config.yaml
qk_norm: false
schedule: "wsd"
decay_shape: "pow"
final_lr_fraction: 0.0
doc_mask: true
dataset: "wikipedia_en"
MLP neurons of a small language model. Each row is named by its layer, matrix (gate and up: input weights) and neuron, and shows model dimensions 0-159. Each number is 500 + 25 x the weight over its row's rms, rounded and kept within 0 to 999. Numbers have three digits each. A neuron's up and down rows have the sign that makes its largest values positive.
Before each neuron's rows, "fires on" lists the tokens most often at its 100 highest values on Wikipedia text that the model never trained on.

fires on: "e", "'", "im", "ing", "ous", "st"
L3.gate60:488492480538458521493467524510537568515514523499532512528455544462489478525495498492488553486536501527463504493519476508541530482490461513538503468537507501464483443512487500429505499506531496533512501533507461504506448480492514539500511497512480476489498531518533479507483536526521545482501485470494516498480561512502481475519487477506493506464476499529514481452534560527454498491489517462537483497504484509491492517492499463467472492510507497499514485502489504518514460497530486
L3.up60:496426495499510502475519482493555530529480500500504526468486489519491485488526539510455540453522501515493484501525476510529453494495530488498531517511483551539471501496436487491491519486531460497505488506502494448496511509506542512507533467523508484506479516504495528517503529467510500467487480517495506512465533498456499462526485448476458526515441516520465471502490527497515505480513488518510456482503511514537472468449471498476478523504505498487511478558515507540532470468531516

fires on: "5", "el", " ", "ver", "ight", "ew"
L2.gate87:519534477491508488530475504546506480508534480539481510536472471518460517496477501492482458483493484456522495499469519496492492501479447461510514517522429482494478518497465477544462449484504521520492526482541492508499491477482545473525484502524495494466469531472526504555530491484490479490479468507489561477542493488480506491493509447437518484476516534495522521503497516477504476517495497455487497503533475489525509501493509484481465565503524489475484465467497538482522486487491532
L2.up87:499484483532506498473493513561480518491490459525488549528476442494494516530515471492498490481554435446497505529512520474544481475503505484512490504478513493495489506536504514545518511502430508525494578513513541566512495490505506501527521518504517511486468500495521502506488526479528452449502490539512511490468492509513521541519524488497525501468528505484498514464499506497488478524458494453481506475479499465515481543483484487487482531497506476519520493444550492495495499484484509

fires on: " of", " in", " at", ":"
L4.gate405:489527511447509501463512494517477506514528510516495463496520507488561515494464506466495484512506520473434515521515583501508517480489503480510511485475467492466512501550520560506513447474496470490512504467519502491472498520493464475490460520484483514493509526502472540500514535509502429512502453454449525524516496478509539506469536513506488480454505509530458488519485514511520527493495488486524516474503507516483495521459503506532521474544515483523477499552498522533479521524498512
L4.up405:465559457482522486527565487505464494517487526518521457534494491475535479512507463517571509511499509496508499485512499492515483481489501430479514512492499520543494521498498467480456503478495492490521534516505485525506455535522479467500505520496498461476498509533496546522495490541501471469516488519488498488491494511494502485564467539527491502486484552470470543509520512491549513468532514524469552480513530512516471531467497474494503510514494482498511520461481537543505502509534517

fires on: " ", "1"
L3.gate347:522516475476531516487445488463520565486473508492525474472549486492497541499489514478457437483517505542496524513517488476446436475506485495489535490542468503524494527489488508470506511542562504503515507474472515511493526494528505530476509507483501488536496465512513522505506503529468512497461479468535471504486528470542508515509512525510503462477520509472501472480485562536492544461482483524467467527475489491523487503532520493494513482488490501488452498553521499514514478502488496
L3.up347:459503514522472497534441519549524502485510492484478498488494497464517508504489521455508459474480479461511495521520525497523421489502487468517495529510492508536461469498465530477513501509504477498492512541486476493480516509518502503502534531466473515533491440532470542525508516490479508513497483493471548496537497498541531492514485502509494548497512504504519550499522485530526510473489500531452517529516475522503514497508514493479479487517483476516470454491578486550530468496540531

fires on: ".", "0", "y", ":", " |"
L6.gate74:483507527515491475476489504518538562483532494467536446462527510521504493489484473498528519488484509487502543492483522473498485471490543477482529521529486479492500503500495490488534495512548526454525527475526518510497529499470540512542494475506458483500506508476521503463508488556512531447516469471438479519526501522542520545563509501535514482499530538502477488500503510481530512498498507511510484517528529509529559487521481535500508453473499500468517453494504503492495538542498514
L6.up74:503524530549466519520482523500536545489547492520501495476472469535552526475517459484502510505463497516499503512485491509504510455502496520516479549490465503497515512490497526501504503463537448477478503469479498483521597498520503505495458527530537443494501523503488536541526477533496482530490478529497489525505496514473479538480542501491515562497514487494463526489495483505504484497514480518516524513558523490510535513502477522515551516527523496497512494452474491470492507479500535

fires on: "ile", "p", "et", "om", "ing", "o"
L3.gate262:478447507508498506500492481524477466491488485473518484514481491509505487474509505518507509503547487517520495507502497471510514498492524548504474558549487514519492518543462530529525477502528540515465480444525521498516487510499512529493514515518476499496548487510488510515530479511520554490484525487521484473470504512505491504504511490478469497488464446477492491497516548461463437551508515457494489478543522525497477563457511501496493504534498462489512529488546529498571522449509513
L3.up262:490470467501477497514516528495506495492487539491499486506444506519527518508473438489499444487489555498555492478502510477536488496523566525495468493504495508487486488546483529499509487521483507501485491483517516500501486513475480523514532527487512518497519509475501450494469510497538489501503510469507506460531481527528452516459487495515492479513492485424508472479468542463476546517451490520488504542478497469498485508496554518457519543456462517520498518522510536500507501467457525

fires on: "r", "ric", "d", "ran", "e", "ver"
L2.gate444:517467486541454495497477525460496459512481504542507524515521462520516485463508502482495467486502500538493543562560450522495464489489516518536489496543495479505523520513505500518492456522534511499513487530519507492523480493489536531510496478490515476512501488475506487542505500459521520458494489524474514471501529534498507504506495440448532529484469536536510516492490473516472517471501475531514515451518548526517516510515521482513511459488541490475480483498541500498553490470503548
L2.up444:536466561447487507528467507496505523484437498532461520485462503504504472515536474543495435503483509454475487548492481519482512503512510502510528514471511514511482524513491528511490513511576481478508473539502487489480499471449509461487464493496500482465502540486553485510546491529497509496504459478494531454495497529528490509492503513521482489576521487535467512502479499513504462518520519485508539491518516512497507483497524512497519541502533506478506514475502526489516489454510525

fires on: "e", "ian", "ie", "ous", "ist", "ar"
L3.gate229:521498464493526487501511461521526507529502488514492524457485438503517454503530531514505534479522530497518478512530519511523502478465527495460506466514486521468487486448478490509518523488505507491536458494469523479486478465490489517526509501537515530468499488489492484474495508496475520474509576473493503502503531493497515495488499417474461505492481558485478497491561547471496511509483500505560517472467527470471473468496482451546529493510485491494502494478479475504499458490472513
L3.up229:502487451514501548461507499551487485497477454509486496510501496521517471520525532517502554486518479505497512498521495531546471521480481501487513541512489553492479513496524499505504538524471513511496526544501516478511476492510485519457500483509479510516484478532465476480489510501484513501501481496474474499529446517467534468534535458497501510522443535510469449488521502505487461513536507505506473445507535521456470507467489468489466473499537463469515545524527473504544538466507531

fires on: "1", " |", "2", "d", " |\n"
L6.gate352:492521538480481504529470496512454483552528525514507497495533460512504515472466489477500468540469501511512501465482555512471504485521529496485501494530528502506517492461477488503462485489537496455519507460447478540524482463505501534495486487430516521501545524510527508501476491505518481489508481488508517506538523540490552506489504468477496519510504470457493489515486518503496501503493511472512529481462480526545476524490518552468533495475500523499445453493454519541495491522528450
L6.up352:486483516505463517471514471474488501483540480498559517524517458461497512508474462510520500495498503507483515566490505470500516528520509511498518460503485484528501506516496538535511543520500522468485490485492529513505522483488491548484483494469537432518486507492538488494520481488511543451503528544510498498495483488471475464506486516458478581522538499496508526493483484536497455524481507487474547485486517508501433491497513550513527508528496502534486535470515514443501502490472516

fires on: " ", "3"
L4.gate83:470492467495474494548492496478518547481496509534474537511538541504511529491541513477493515504502490487475521523475482491498491511494477513489502565551507526537474503527430533527430484531512509500497530474485464487454520542529475498483487503501498470531489499521518517513500500504510504472499494531506504478505471499511512492518455507512500532553496509504531441550517525533505480528509493505495487505486488513513512445549461481492514483523483468441463502532493491498489515509557516
L4.up83:477434479525477495534492496521531491504515521497537515544514497524504557506515463488502514492456482460513542529504520516503477511511520520455463551499540489539456507505459533476483486569488488478524473484498516487462530505524471526497501483506525480535509494487502512527512517516520518485482490521509483498466491495533519518480435457493522482534503546441534499505561518517494530494477505480501498516473506519512504496535489472532547503472487505488482465516489483519530477503535501

fires on: " |", "|"
L2.gate262:440511497512474450528465514488479479506515508541529539542479494496504540446526494492503484508534456495467502506480532448474484490516499462489508540494572508516493491529460542502542512486512526456518503506501517500503523499522508550485465495464467481510481490496502497523495483510471530461493544553490464489515498516448518503516517473500460483526494474474539551513518485525485512458494500488452489481508506524502458474485487507502485508490515519520466476499492555488503507504477482
L2.up262:455503483492447428523482518487454483492545506529524536501470494508542507450524487485544533503518483500476540512492518466504511505498525474500520502479550479509490511484443530511538525505495490467539452486490530514505547492522510516486451500493450492520462495477500491511501493523478512493490486495523445472510504530482565479527508519480502486505500506482480542516550479489504509455505500509457519491491556527513513496488478541485502519502499536523493482502492551508493528486482506

fires on: "an", "am", "om", "um", "et", "v"
L4.gate299:482523508519470505526469528491493497493532499476517502508483477507507489503486459509465511581493467507495538470494540522511475478496493499503524485547482489499556487465469485505460505479468521518504507470472510512506474523492483515538539507469469501475434520499475489495512516502496531497500457484476479545541528529536506487519497499514532496484485492524490499430539494494499476550489513506498494450504466503460506458511456496521503453485472480522514496541531512542463469495509452
L4.up299:457491509526485456517487521491497506463526533491553531528472523526539474523552499491523487466478484513526499524508475501521502503455507520504473458482475519478500494487537468478482472529531458501536484478518505453499514471504483533501522442534467488510488448521505463508534535515470518488515467538523480508504464474501473480496497482491540479461564507469499522493490500501481529521461500526482491494482542493522531535485496504480471543458508518528521482507510516465483504458476511

fires on: "h", "n", "j", "cl", "he"
L2.gate72:484491505532486531481514486499525537499532499470519451518520490533521478508531486532516482490529518498529488438523483500488464507507483443495490489478519455499536491518458497502478533473510505479532498511509480496549533497497516582539497456485553450520492442486520512486514524491508494527521496510544482530477512501503504522493503477492497517517459504490536507525487480514525432527481532514462538509543550501512467502512515496515486488489482484536507509482522503541482463484532492
L2.up72:531523512496523528494500494473529467509471503481491497515521532496511480509507514489510485484593527572535485511543449488503487467501499488457520530462471482465482471497472484484509482487498512490526515510486456468495481504509496474515483492454493468526508469487522531482515435499493512553467510481507508458463524530480540507521526486511491499510490490448490471514534499502512498489522489497507483524523564505453521491504501488517499511440443481505521503493503467475499523508455506

fires on: "i", "ic", "u", "e", "it", "r"
L4.gate250:563533522446482515448520510490461514504439501490514474496549513498515505501495469506478504535484504487515495537510480506534451487500518503514506514448452522507461511499510495505516508468530489495520467490497458470537476496463494517512514484486493499437491484506479494473526545510471467480534454526510489474501512514518490534482520559462547545501481539514506514452486524492505511492520495482491528477494499470462506511475500457517528515499514496518482481471483531537525459493537518
L4.up250:468453493495529491509563460481522511485498474499536474469477494510489484491513509511483516507522507512487499482489471468475504507525542528481513481503476514504514502482527522496503482481467476477459521561492532528557485488480486484495495504499490501501517474512504507490535481518529501491538523502500526509551460487462474432510522488549495510475474531503436478491498497497466478478418486510522519509497472463481503527522496455518468512526466523506551489476526458513495475536489458

fires on: " |", ":", ";", ",", ");"
L4.gate294:503496507474526517534500471478487511521515516511555449542525459495497472510483496511514483518510524472461508502499503487545482525478517489513520522479510494556456486477492461475467485491484478486497533493517518609511530469505475498446499468497506459449518558488481527473533463519488520505462475487505533483507507441514539474516493533464507491484471511498482510507494499519514468483490492496484524513514503494506542468513534514513487504480493519490465490470486510507518484540481456
L4.up294:503472511489506521548495458496476500531529499498543481532505439475495473519478494476551495525479491498488535512507498515524498511431500458516547525485496472508471498487470461486523503481476501490515502481475504567539544464515474520466485511503487507508515533487498529532510475535506521472447504546529495490511501421494530494507514527461469503486481510512468500501536476502520479476486521517500526487533515509536529473533513542512488504505502538512467506518482512503466468508466459

fires on: "\n\n", "rit", ")\n\n", "em", "The", " ("
L2.gate269:508512546510485519493491529525496487490504489547485506499516476467497495513478500494460508538467507557518493512476484472498517456539494464499477532564520504520512531528486489516514506495486526550529498521519486454504503497480514487479436523487502496511483497528461449495453520543475530484475504519530498520510514506471500481537511467513508455508481464454565515517510497502467500513509521528501469503484494510479550478509485533556507535533485509467465467489505480502489522447494461
L2.up269:504512519455484524495490495520505500480501488526480493509534451513476474501477474489478495529481558528518530484470527490495446484524502451506446499559485516532538555499492480515482530532507521530512536488505515487523505486479534496466487464491552440515529500553483496473438471516460514483470493514454512486465484502465506520500472498516545476507496508481504490492491510533510489499533499510512510474447504508531485510527542480528512520503524491467510464506507485551484475490521500

fires on: "x", "id", "re", "ol", "et", "est"
L3.gate208:539499475536505488501514535516485479524546498488436426483497527489487485494488464532526488496521458500513487484475503444487491516528477513500485521483528514493502506529506488513487494496485502491530513459507517526464456522496485503497542523507517466502518450498450533466515516484540520505511508481500490480492500532506490471504482523500493519508463512460510530521480506517538493473494495480489504511519447501520479461540534475455558532509449516502496446467507515519500505501429544
L3.up208:476544500501516517492456516495567515528503481495523465529500497480483487532494479525487471517475496482515540452498497479484517529494546508519447445468519508483476540507495513493510490483505497494487461487469474519448558483524508517508482541467550488523462533479541507532496498519521507474485470492476533478528519482534520467472478522474523510507495507495465501517457499516461534474448502519523482490478465506482495455524542437502467493516503467512512497501504498510485501525469495

fires on: "h", "r", "v", "et", "he"
L3.gate201:544496522509524525508538467532568571538503542489501512521489485464503525468482508490524489536522556562497485476512486492503445514515496497475518450550496514532494460539479507480531519474541486483483501515496514523512504484518539497512489485481499483456493449461484515504494520489474499514499468514532492519486492496512467476481518476538455489476494530515521492489513502502494490525486504497507523519534515473514485491473473492470498504468474493473493533497550504527485443469523455
L3.up201:501465541493539525462491496534521493489495525446493504473532489448471518473531510506534503513547483515509498509476512533526483499485529483503504521513521494533494563494481509518499496517500516478516485544492511488492517473486515492464554493481488488461485515470501489453528534566481537510499509514503493517444515526505492525463505504496468480513466519485500479525474443512527507528533465482483477503513501457513504498503511504552514499449504521495527474477485526437525492498546557

fires on: " |"
L3.gate398:473487494519489499566546500515524462504539500578478460503498493499501490460462483501499540470489519503441520499489513511558507533516492471499486516520479503506506512515504532461484492497513523516528536473488508505481481487479526482488461487499489515526493526549479494491509536481518526508494491487464484491532457487480507488489442451554510538479558477515511538532508491458523466499509469466526507468474497479501469502502487513476485519495514525503533506451498515446474495516474500
L3.up398:466493510517459445509492523468532489514494488518495520531487531490469476497462511535563469491480438504488511487463499516537492490491480504488504473479557487462484489504490487489565523493514501482530493486517498489534539532515503508526541516460481503519487489476503474499511495544500516471503507527509504507502502517513523466514535528505433526475484486489499521493523446536524521458469502475498517499532494494507489486529514516493505483548572519533496542483507466525503458481497551

fires on: " ", " as", ":", "=", " in", "\n"
L6.gate177:526497467483482499468513469506494491493489489502477494473526533499530515463513465485544516560474481482479543498491522528478444527501474475501496477514479486496503462548503528485523497495464470479493548508494496497454480510524486501494490522480518488490497445508479492485493495561466508454502506472530534482472477506507531474500546483497512458492501512476494477496518572561564477496504516532486520504450501508481551519524504489517532500493519506449496512492504520519451515479526494
L6.up177:498421468510498458542547485512512500501534539486492517538494504491487496504503453504544492469485509452485492483498472510516526459501514488564474501514496489506466464525509471537419516479485468484477504511529497467505516520505476517507497475499527506506531546514527497513470512541527421512502523498518465486503479509543526494480509490499496518469498517502484527496482518526512510505517529491508545531475505512502480534502495539521489557473509464538487510501504509513506556492503473

fires on: "e", "is", "t", "ad", "x", "r"
L3.gate136:547447509485504488499464508473515488519502503485488445499480510460512507505509473520520523487508498433498503500516533521510557481477518507512546540495524483506511517466503509472508548521522469470538519551519470463509484462493530513538492508431484474474503536485469519490454508473500493495481491479538496498497507453517487528476486497493515589493489539510469565498498503524481481510460462488495520492516505506503541466500491505515522466526521506509512510518492474479504476515509525
L3.up136:547510499530505468520513467515485490502524485507494495553473508449535516508561502474475484540498513498549477543518473518488468507502507504485477498490523507479521472514514492523535538512544501517482496554499499510536488516494519529492452461476450491504543514490460486520491513467491514503498469529475507453508512499488535497539508450495502492530474553505482537487487482502527551553466528492481512473497517500461525486507508506525548562474474494484496484502510498456480503480519476

fires on: "ver", "il", "ric", "in", "el", "let"
L4.gate86:502539476504488498507488458522477478491485477517499495500466502475506501438526489501510469527480498512508499477493487493492493514510495475497496531445497516483500520542510474548513491520514545501521535496485495500468482522473513512550553520458528511464496501507509493449531457518491515428503497467502500472484524470475508508497524415503539531538476565495518496516490481496492474503490490497483524481513501514536520494465522507506466528499493482455500449504465453485531478458535523
L4.up86:546510500514504515484487498567484508470509446522508519513490495495500512479507466533526474477479503527515476478486495453469503476525507517480535487473527487474482520556500495494495494518509509496491526530485440491477474540478508549517507553465524505474475490512571503457500505475550503440495497491486488474485525485504494479484543443523543466529500538500471510507490473529508504502504497499467532492528507482505521536467532489487484489487538490506467480511488501507538496484534561

fires on: "r", "ic", "ac", "if", "ed", "om"
L2.gate167:489477494483539513507507496434484515513523515517504514489517534503556526462477501482535494508515523496499526511510442497486438483490515461460487491498499519506538518446492519485484508494488484472483501521490462498503501491460501542487503495484445540412523502520482508545487462484534546526494482494525468490483503506477521442497497488510489507458490525478525468454504472486511508448542503491535500475470468513514501526478512498508514492500447545495529532499482526485515490520510509
L2.up167:490516503471486523474493451449537552448495497516555529449543540522501464505516492507517509524508521528493524500504513508499482533526520466480505473512512508489531480493498478467513488535512495483471455538517493438526502492444523523476508461527459521451528494474512473471509478522489517512531477548482487522501452451492504499499477506535522472475487535522508498467471520510510503479485495504536506460477490493473522503521503483487495483475492486477523490509486572509523516526492512

fires on: "et", "u", "o", "x", "in"
L3.gate292:525495505472530522538511473492481474527508525492492489494531509468482516519491461517581469527568476530548479504468476504523497505502500525520495465514520482469518526524497554534508482493505488482492511515498488498470480511487492538494488496521475474496525469521478547527503527539493509505522477513475456489474511519538452493469518494500496532546500501516538523508498528475521467502465486469486497530475532486506527482533541497525538565555505526473537502524480484481524508503480469
L3.up292:492464533474527549474508506487522478505514523444491470570494476469537539472427466500536462484527470477522474524487483489542515539499519503499491511530474512470517549501500501512516468480489468478502493505494491466496516512500490536523511486504463462460474504481478510457454498504529527524500467511503507484497500490501544520525514516485510520469524502516539476504485516479462496532490488509505495522500491488542567443494518471474513539483505500538528495484486536477478505489467508

fires on: "h", "a", "he", "y", "o", "i"
L2.gate69:465510506460494486501481530492559477485512477482477464458499482470487502547533476500544518454485528497491487476479483437564480469454497480508495464546486497494476461503474497482509517500539494456508508529492490484516521419464507526503507479482482535509458454489523477468511544526487498476472494522517461470490508506472457451462502527499454511521497466492519488492496501485483512543524520490517525499508481491477493496501468492489475502488501477470502481490518469495499452492519503
L2.up69:480497487477491488529529519525491463490543469495495506509517501495523508533472505522547505527539541519503480518525511499521503483565535489460531482501509499471490518503524495461498534491497477477482479484478474519546513448449480516444515502468502460478524494526492473509489507472444490505507527513494495466524523504477496517544499500484452498499490515507503474469444533472464521499525492513531513501511525468472531487488512456490487557485439518508550508503505528479465554501479491

fires on: " and", ",", "ics"
L3.gate369:531488473507439500493540489460521502534531509503466541478457469437488489520502499554487476536456484531454474487484500496480528521511502518491543514482516494492501512522523532498457460548502471487463519486539506515517479478480503542441489509530514508489508505495501478495493465505489518493475501488518476510487501463523495522497564481503548504509520523484515561485503493489482516499535509465483528491508464512521471467500541509520565538513496494533490515478526480486507496505487460
L3.up369:571473466471474523514530501500549522528542538476475523460461466459505529460522480537486536509478486530471492502475501470488520478469501503546512504457483482464503488510482516495492506531545493500507506511512502509570496495485517516485541490522487551458483491471516527510482453476491470493462462487519500488463506485520539529511554501537505487536526483504519537499501527486502501457507514462482547500473479516505486473487529511485531538505505490498525499494496503482511511478493459

fires on: "ra", "y", "ro", "own", "ie", "a"
L3.gate315:515460473505479499502504545524512492482513493473483478476511472477464485484505502541500504479499528492462512484558487509535474496494487505507426542522473491512515483496470497530484536464474516505523540516509526457498494442480470483503500493540508526476471496504501492504489534506515459511536506490463499512528494460476508501554519527545501494514518457518487494505494483521525498510512493548480510471498524465459493495493460418554528470517515522467480489490521493497470446467526509
L3.up315:482500454472496518512531486500480473499469462470495533508531498515479480507467510493489508472498495512466523505502480503510498522537472520507470505504497520517511497504500510470513559515505499482479485478519539549504462450470491546510484472485503489499531491506508479495519528483501519480539538452417485541511475499484464501536517465497499462534514456487507490509502501522522516521510486475506529477519498505461468483486467474584509492525529540505507417502533521503484541507506480

fires on: "t", "v", "orth", "ella", "am", "ta"
L4.gate93:466465521457525478465516481515520506490477495521499515489471539528507493498497445512545476470488463468514548520515524475478512442494461489490527504475501484529488482485510498484491513446510517522484474510512504501521475525493445484481508474467489515493512488492527495521502452504471475515497475512514520579517471551487509511476511470526517521441458501474521540486546491492464482466508515531500509490488510543481529483545470472494529453503519474466519492493514465523469504489499521
L4.up93:473525484479511482476456497477534460513536537526489480501488551470496503543450481495501471483466493521507470520548484490525468530486466503510461499532534540521505481541489477488491479556495491504507501449505445470489487507504518480500503501502484497600483504498489467520506520479476476487530536526513493511514475517474508502505470508494526452515470479449495544476479492503528508516501490528531506515527480521554491518494467518483490523502515522497497468517487480474480482445487491

fires on: "-"
L2.gate385:524503531539537508490488486476487504466465500477481515488529509495486496505515521528499502518507504508462526468484503501539497505513466526540518481500511515494500487552536518492492510465493500473478503497506534529490453479527490485523514509502501518497516512476573477498527441522472522479477481451495517499473489461519469471488498505506534508479524510504496486463467462472459517533477513514485500492512513468484466494574471503468462451543488471531523481500559547496518518575503483
L2.up385:514483525496535502519469537525428488523462519524505512459506503451559493533507524543503558503470506537506500513484499532496498492466488530480516505503501439503482542463478501435498520513509482500505455498473510464471498489471480528492543519507491510497511545489473484486528533476506530506433498484536522496461494479525493497470555536489521506483531481520504490471459514511471505487508528524504432457473492495499512516501513507496503485509494492504500493520487529505517505541490480

fires on: "st", " ", "erv", "ee", " belie"
L3.gate110:478530510473489525450495496514505533548529502511487479483514512482494515488471504519511473516462510496514508526531486482483507497485507512520479500517468510535452526531448499514481475464544471468484500494496483510482506499527460464521459517442543530538502476550521517558511490505465521517511516504507496480503522524498551538433504475491526502530481476493511487500461499536530464500474475486506499458520524487477471500509470480498511454494469487446495496519473548455517478513504535
L3.up110:489458497493493517506466501474533537553530493522516478485500502461519532494490507504499503458477497496488515519490503474464527483522491520484455505503484492489473511493492533541489497506511471497529490502537496540477512506524446487541493537471544548523478472499528471538530513495481476545484514505494516491500480500533477568473507485481510471512501509503497518475503510483506504438493492526495541467494529464452463508542467514490502460500465484472506469535470533439524466494529550

fires on: " |", "|"
L3.gate51:429513483475448450512505479490468478508507492463471490500505495454501507494496508504503491495530455484461489522493502513498516486503523481475517539496549487517495520460453534503488489490501513489523491508535514544515514536499510512478453518436510502509506485478507525472514432519508542540477574525506466496483501505509523487531532439474473534533492503486496535474553491486494479481502516512491522504495493511459486489506482496494522534502493516528479477477466500506525476480436487
L3.up51:471489491472476446501490471506502460534485483486501529482472503472528531527495515454539523496544494498488520474480508516482525487515522529435508500499506469503466505483495540508494512488491550487534474475513524473521515510506513513493486507422500533510512518484475522497508444521520529498526516479534446504469487499502502504514484472445502540507497490460507515482564488454515503460520534533467503492458527524502507517524478498499496512507487501534478493471461506478573517465492513

fires on: " of", ":", ".", "ly", " about", " than"
L6.gate401:511456516463532498522528479529445519487547494452532518541521498505479498507456494495537469496481464490516538512490475522518490452473545457491506512520515508496468490484489510509482498515491505475520477492514536503496525511539457518490473519509490468531536475543533468511476521519487492499533502489559496495442518516534521501505506494483502511481503530487468529480483494505500460476486532492475529487502535469485481464483492516511531447473493463492460444485528504496493524478489434
L6.up401:515463545496532497495517508513508518506531529465565508497456479516504490471454488527518502523497464501505507461475460535519488488527547482532489513509502466501484513498478514518461498542505502483508478477534509471537536530545475537518512467511507510518501521503502499508525475474471463534508485505509484520480515527488489482483540463465509506487494516500487506493527491518510438506486549494487503481512550448487504558501490549533467496489499443471510484460483475474480530527452470

fires on: " in", ",", "-", " of", "8", "ing"
L3.gate352:531479494458504442520491535539508478497502471514503571494526491512528457539495548481550471503521466524428490512485546468498526476523523484510523502497506505488486464516512560502517526520518464445512522525480505498472516511501492503536531535480520535508528537510481487515494506497489489495490497454523528492498482439524498498504522469506513496500465530509515474496498479519473465449485510484524530514463489531509516513506498462548523525475475532510517494520503502522529511486506540
L3.up352:472534523491519500507568532530514509486532501516538484478535494528497536502468467469542500489498500475452507505505523483478484481471520482515555476502566551476496467521528509475471453493454458483492521517479449492477517561496516462537514523486489523494503497509521512527487472501497468506512511516474490561529477536497480472528495505501544489487472494476464510496491483510485524480546477531491498515493502496507522514458491484479532500472479555497538475492483486522500503466511511

fires on: " |", "g", ":", "el", "c", "s"
L3.gate173:473453470565499474530477542496532554465564498509506530521540509491484524486466524511520515509500481506540493504508511500523492512509505517510429516477500462495492499518509520522469513497501489471505480530501479558459494497509463497530508511509502513466521519511525492495477521489536443473501451522492448511532508523436500474524510554507533551521509491527493501529506513490520498515483485470477461507486513523507492517502468498516490466507539498482537492522489509498433513491490487
L3.up173:501472520495484466516521498493484529508537495529508518511525534531517543462531479490529501487506493460520525532496520507504507494532504473530479539485496487466484525492500476489483468455489455480500491503455463502485533535536508484522472488526474466512477466503482478516468521489527500492542490515512504524534548538440540504501507524528574485492513492501479545522536538508554535474508488491450475504506485491474456518532523507460513525514543532497477489509473513525490491484544505

fires on: "\n\n", "==\n\n", " ==\n", "==\n", "ird", ")\n\n"
L3.gate67:456493545467477520474473507507492526484438564529539488493521489512465511489510491495504528477484506494478494470513479487487541488474520470505487496498532490456529504480471512484532518499479511491501487493478539455524499518448531502512532484485516518502524518596488448487462497509463498511531519504515510514476511518497491513506511498494507489545457517511512520528511480515467504522505522481488505516486515476486510482474503441514515503511474514479457480542547508540549457453485530
L3.up67:531477527476487502464511546484486497515467517548520482484522482488517486498536471502498544540484509475477469474502483494508522487506526503475480507455526494499479539467502527491518493510494506495512504516451564449480514493485539482507474484504523507494525481549482515452453502484495472535492504531492547498483542492501503482512485548487531505531450523485495473533533503520488463539484535526499491495478511445535543492463560451502483497509476481469477486494499460513509491475510532

fires on: " and", "ic", "ual", " National", "ial", "se"
L4.gate252:498469479499481494490502513497485487540523523503489479478481483446523474513465530488496501526492473489488539506511484482505528504529491561510492568481520452530476478547541507503459483494471509538492481499501491524482486488517465546488544562495515526494505457483496497483498451517491480469523549479510487498547515424498497509493498494487512477531499517539518511505528504487482458495519517526470498478451445509503460480465516481511501498498502461500491539481533519478527539468493496
L4.up252:549478482474455515473475522477463489503517511481481497485480458463513472486498532473491478533494471498483557532530512489471506469483498513534512566491521467523516493462493504482471488479489470535541503511481528561527472471486532477521491558506518504517481469497507525530517491533491456500518503505523491488522568510512532504524495513471489479537506498523521532480561510488476523522527480488486530465473480508483464519510536470529513530515501484489470517467525495499510543514475511

fires on: " pl", "oll", "on", "ill"
L6.gate300:507514492482547501528471485459491531500500503496489458477531499478427498466478444479459536508506502525482478523507488458471480470508500505510470505463529523515464499540501541532472508511538521498454482499491514496463503462521498489479518486455467474484515494500477475496518506518507464509494474448512474498534455498533539501496498528495503462512495489525474490501491500484541519509496554537495542515494472508459537477533526521486469468488494476506539532473521538513475525529506457
L6.up300:517507481497561516560519502500522515482466475533543503503517502490504459507517492510488477492492469523526526510500477545470493450499531497531486480504538530442475496510479499484469519476505488474509557486523495461495524528490508531533476483478521534504506475473494485508514435486491478485498494532485480533528494484502479510498509495527504469478525509511563492549520561499537518518486517534505466517535531459474526499539545536503498515523476522470526512475478501496465471539501507

fires on: "\n", ")\n", "-", ".", "–", " w"
L6.gate316:520526499483492492461530509530510502457523510493519498530453495507497511507529523488554492529510514471482519523472498532501497483551525481465459478476527490471497491532527517529448446488506539487458472467509509515458524455496497528534517523534487513481513548533508444485508487501485447503487498506449562486491525517514447487528540476530505535519510518540491513474483466495513501532480496485518455510518497473483501477505500504499497503525491503497476567516477498465495488521514492
L6.up316:506516517516537452523549559499471479510506505476464551483494530475478494493483460503504528467549473521464516495492526471510480479475458473520489456474480468514501496509496523500484489486501533519452476465472508466526503473481506523465507488486527456553485498490509528518527506506489466489497512509514491526455507478539488470535506465503531509519506513512488441455516497542488500472480461485504448471478497474519473526526535529493510523515495477531500440543499523486517490511498492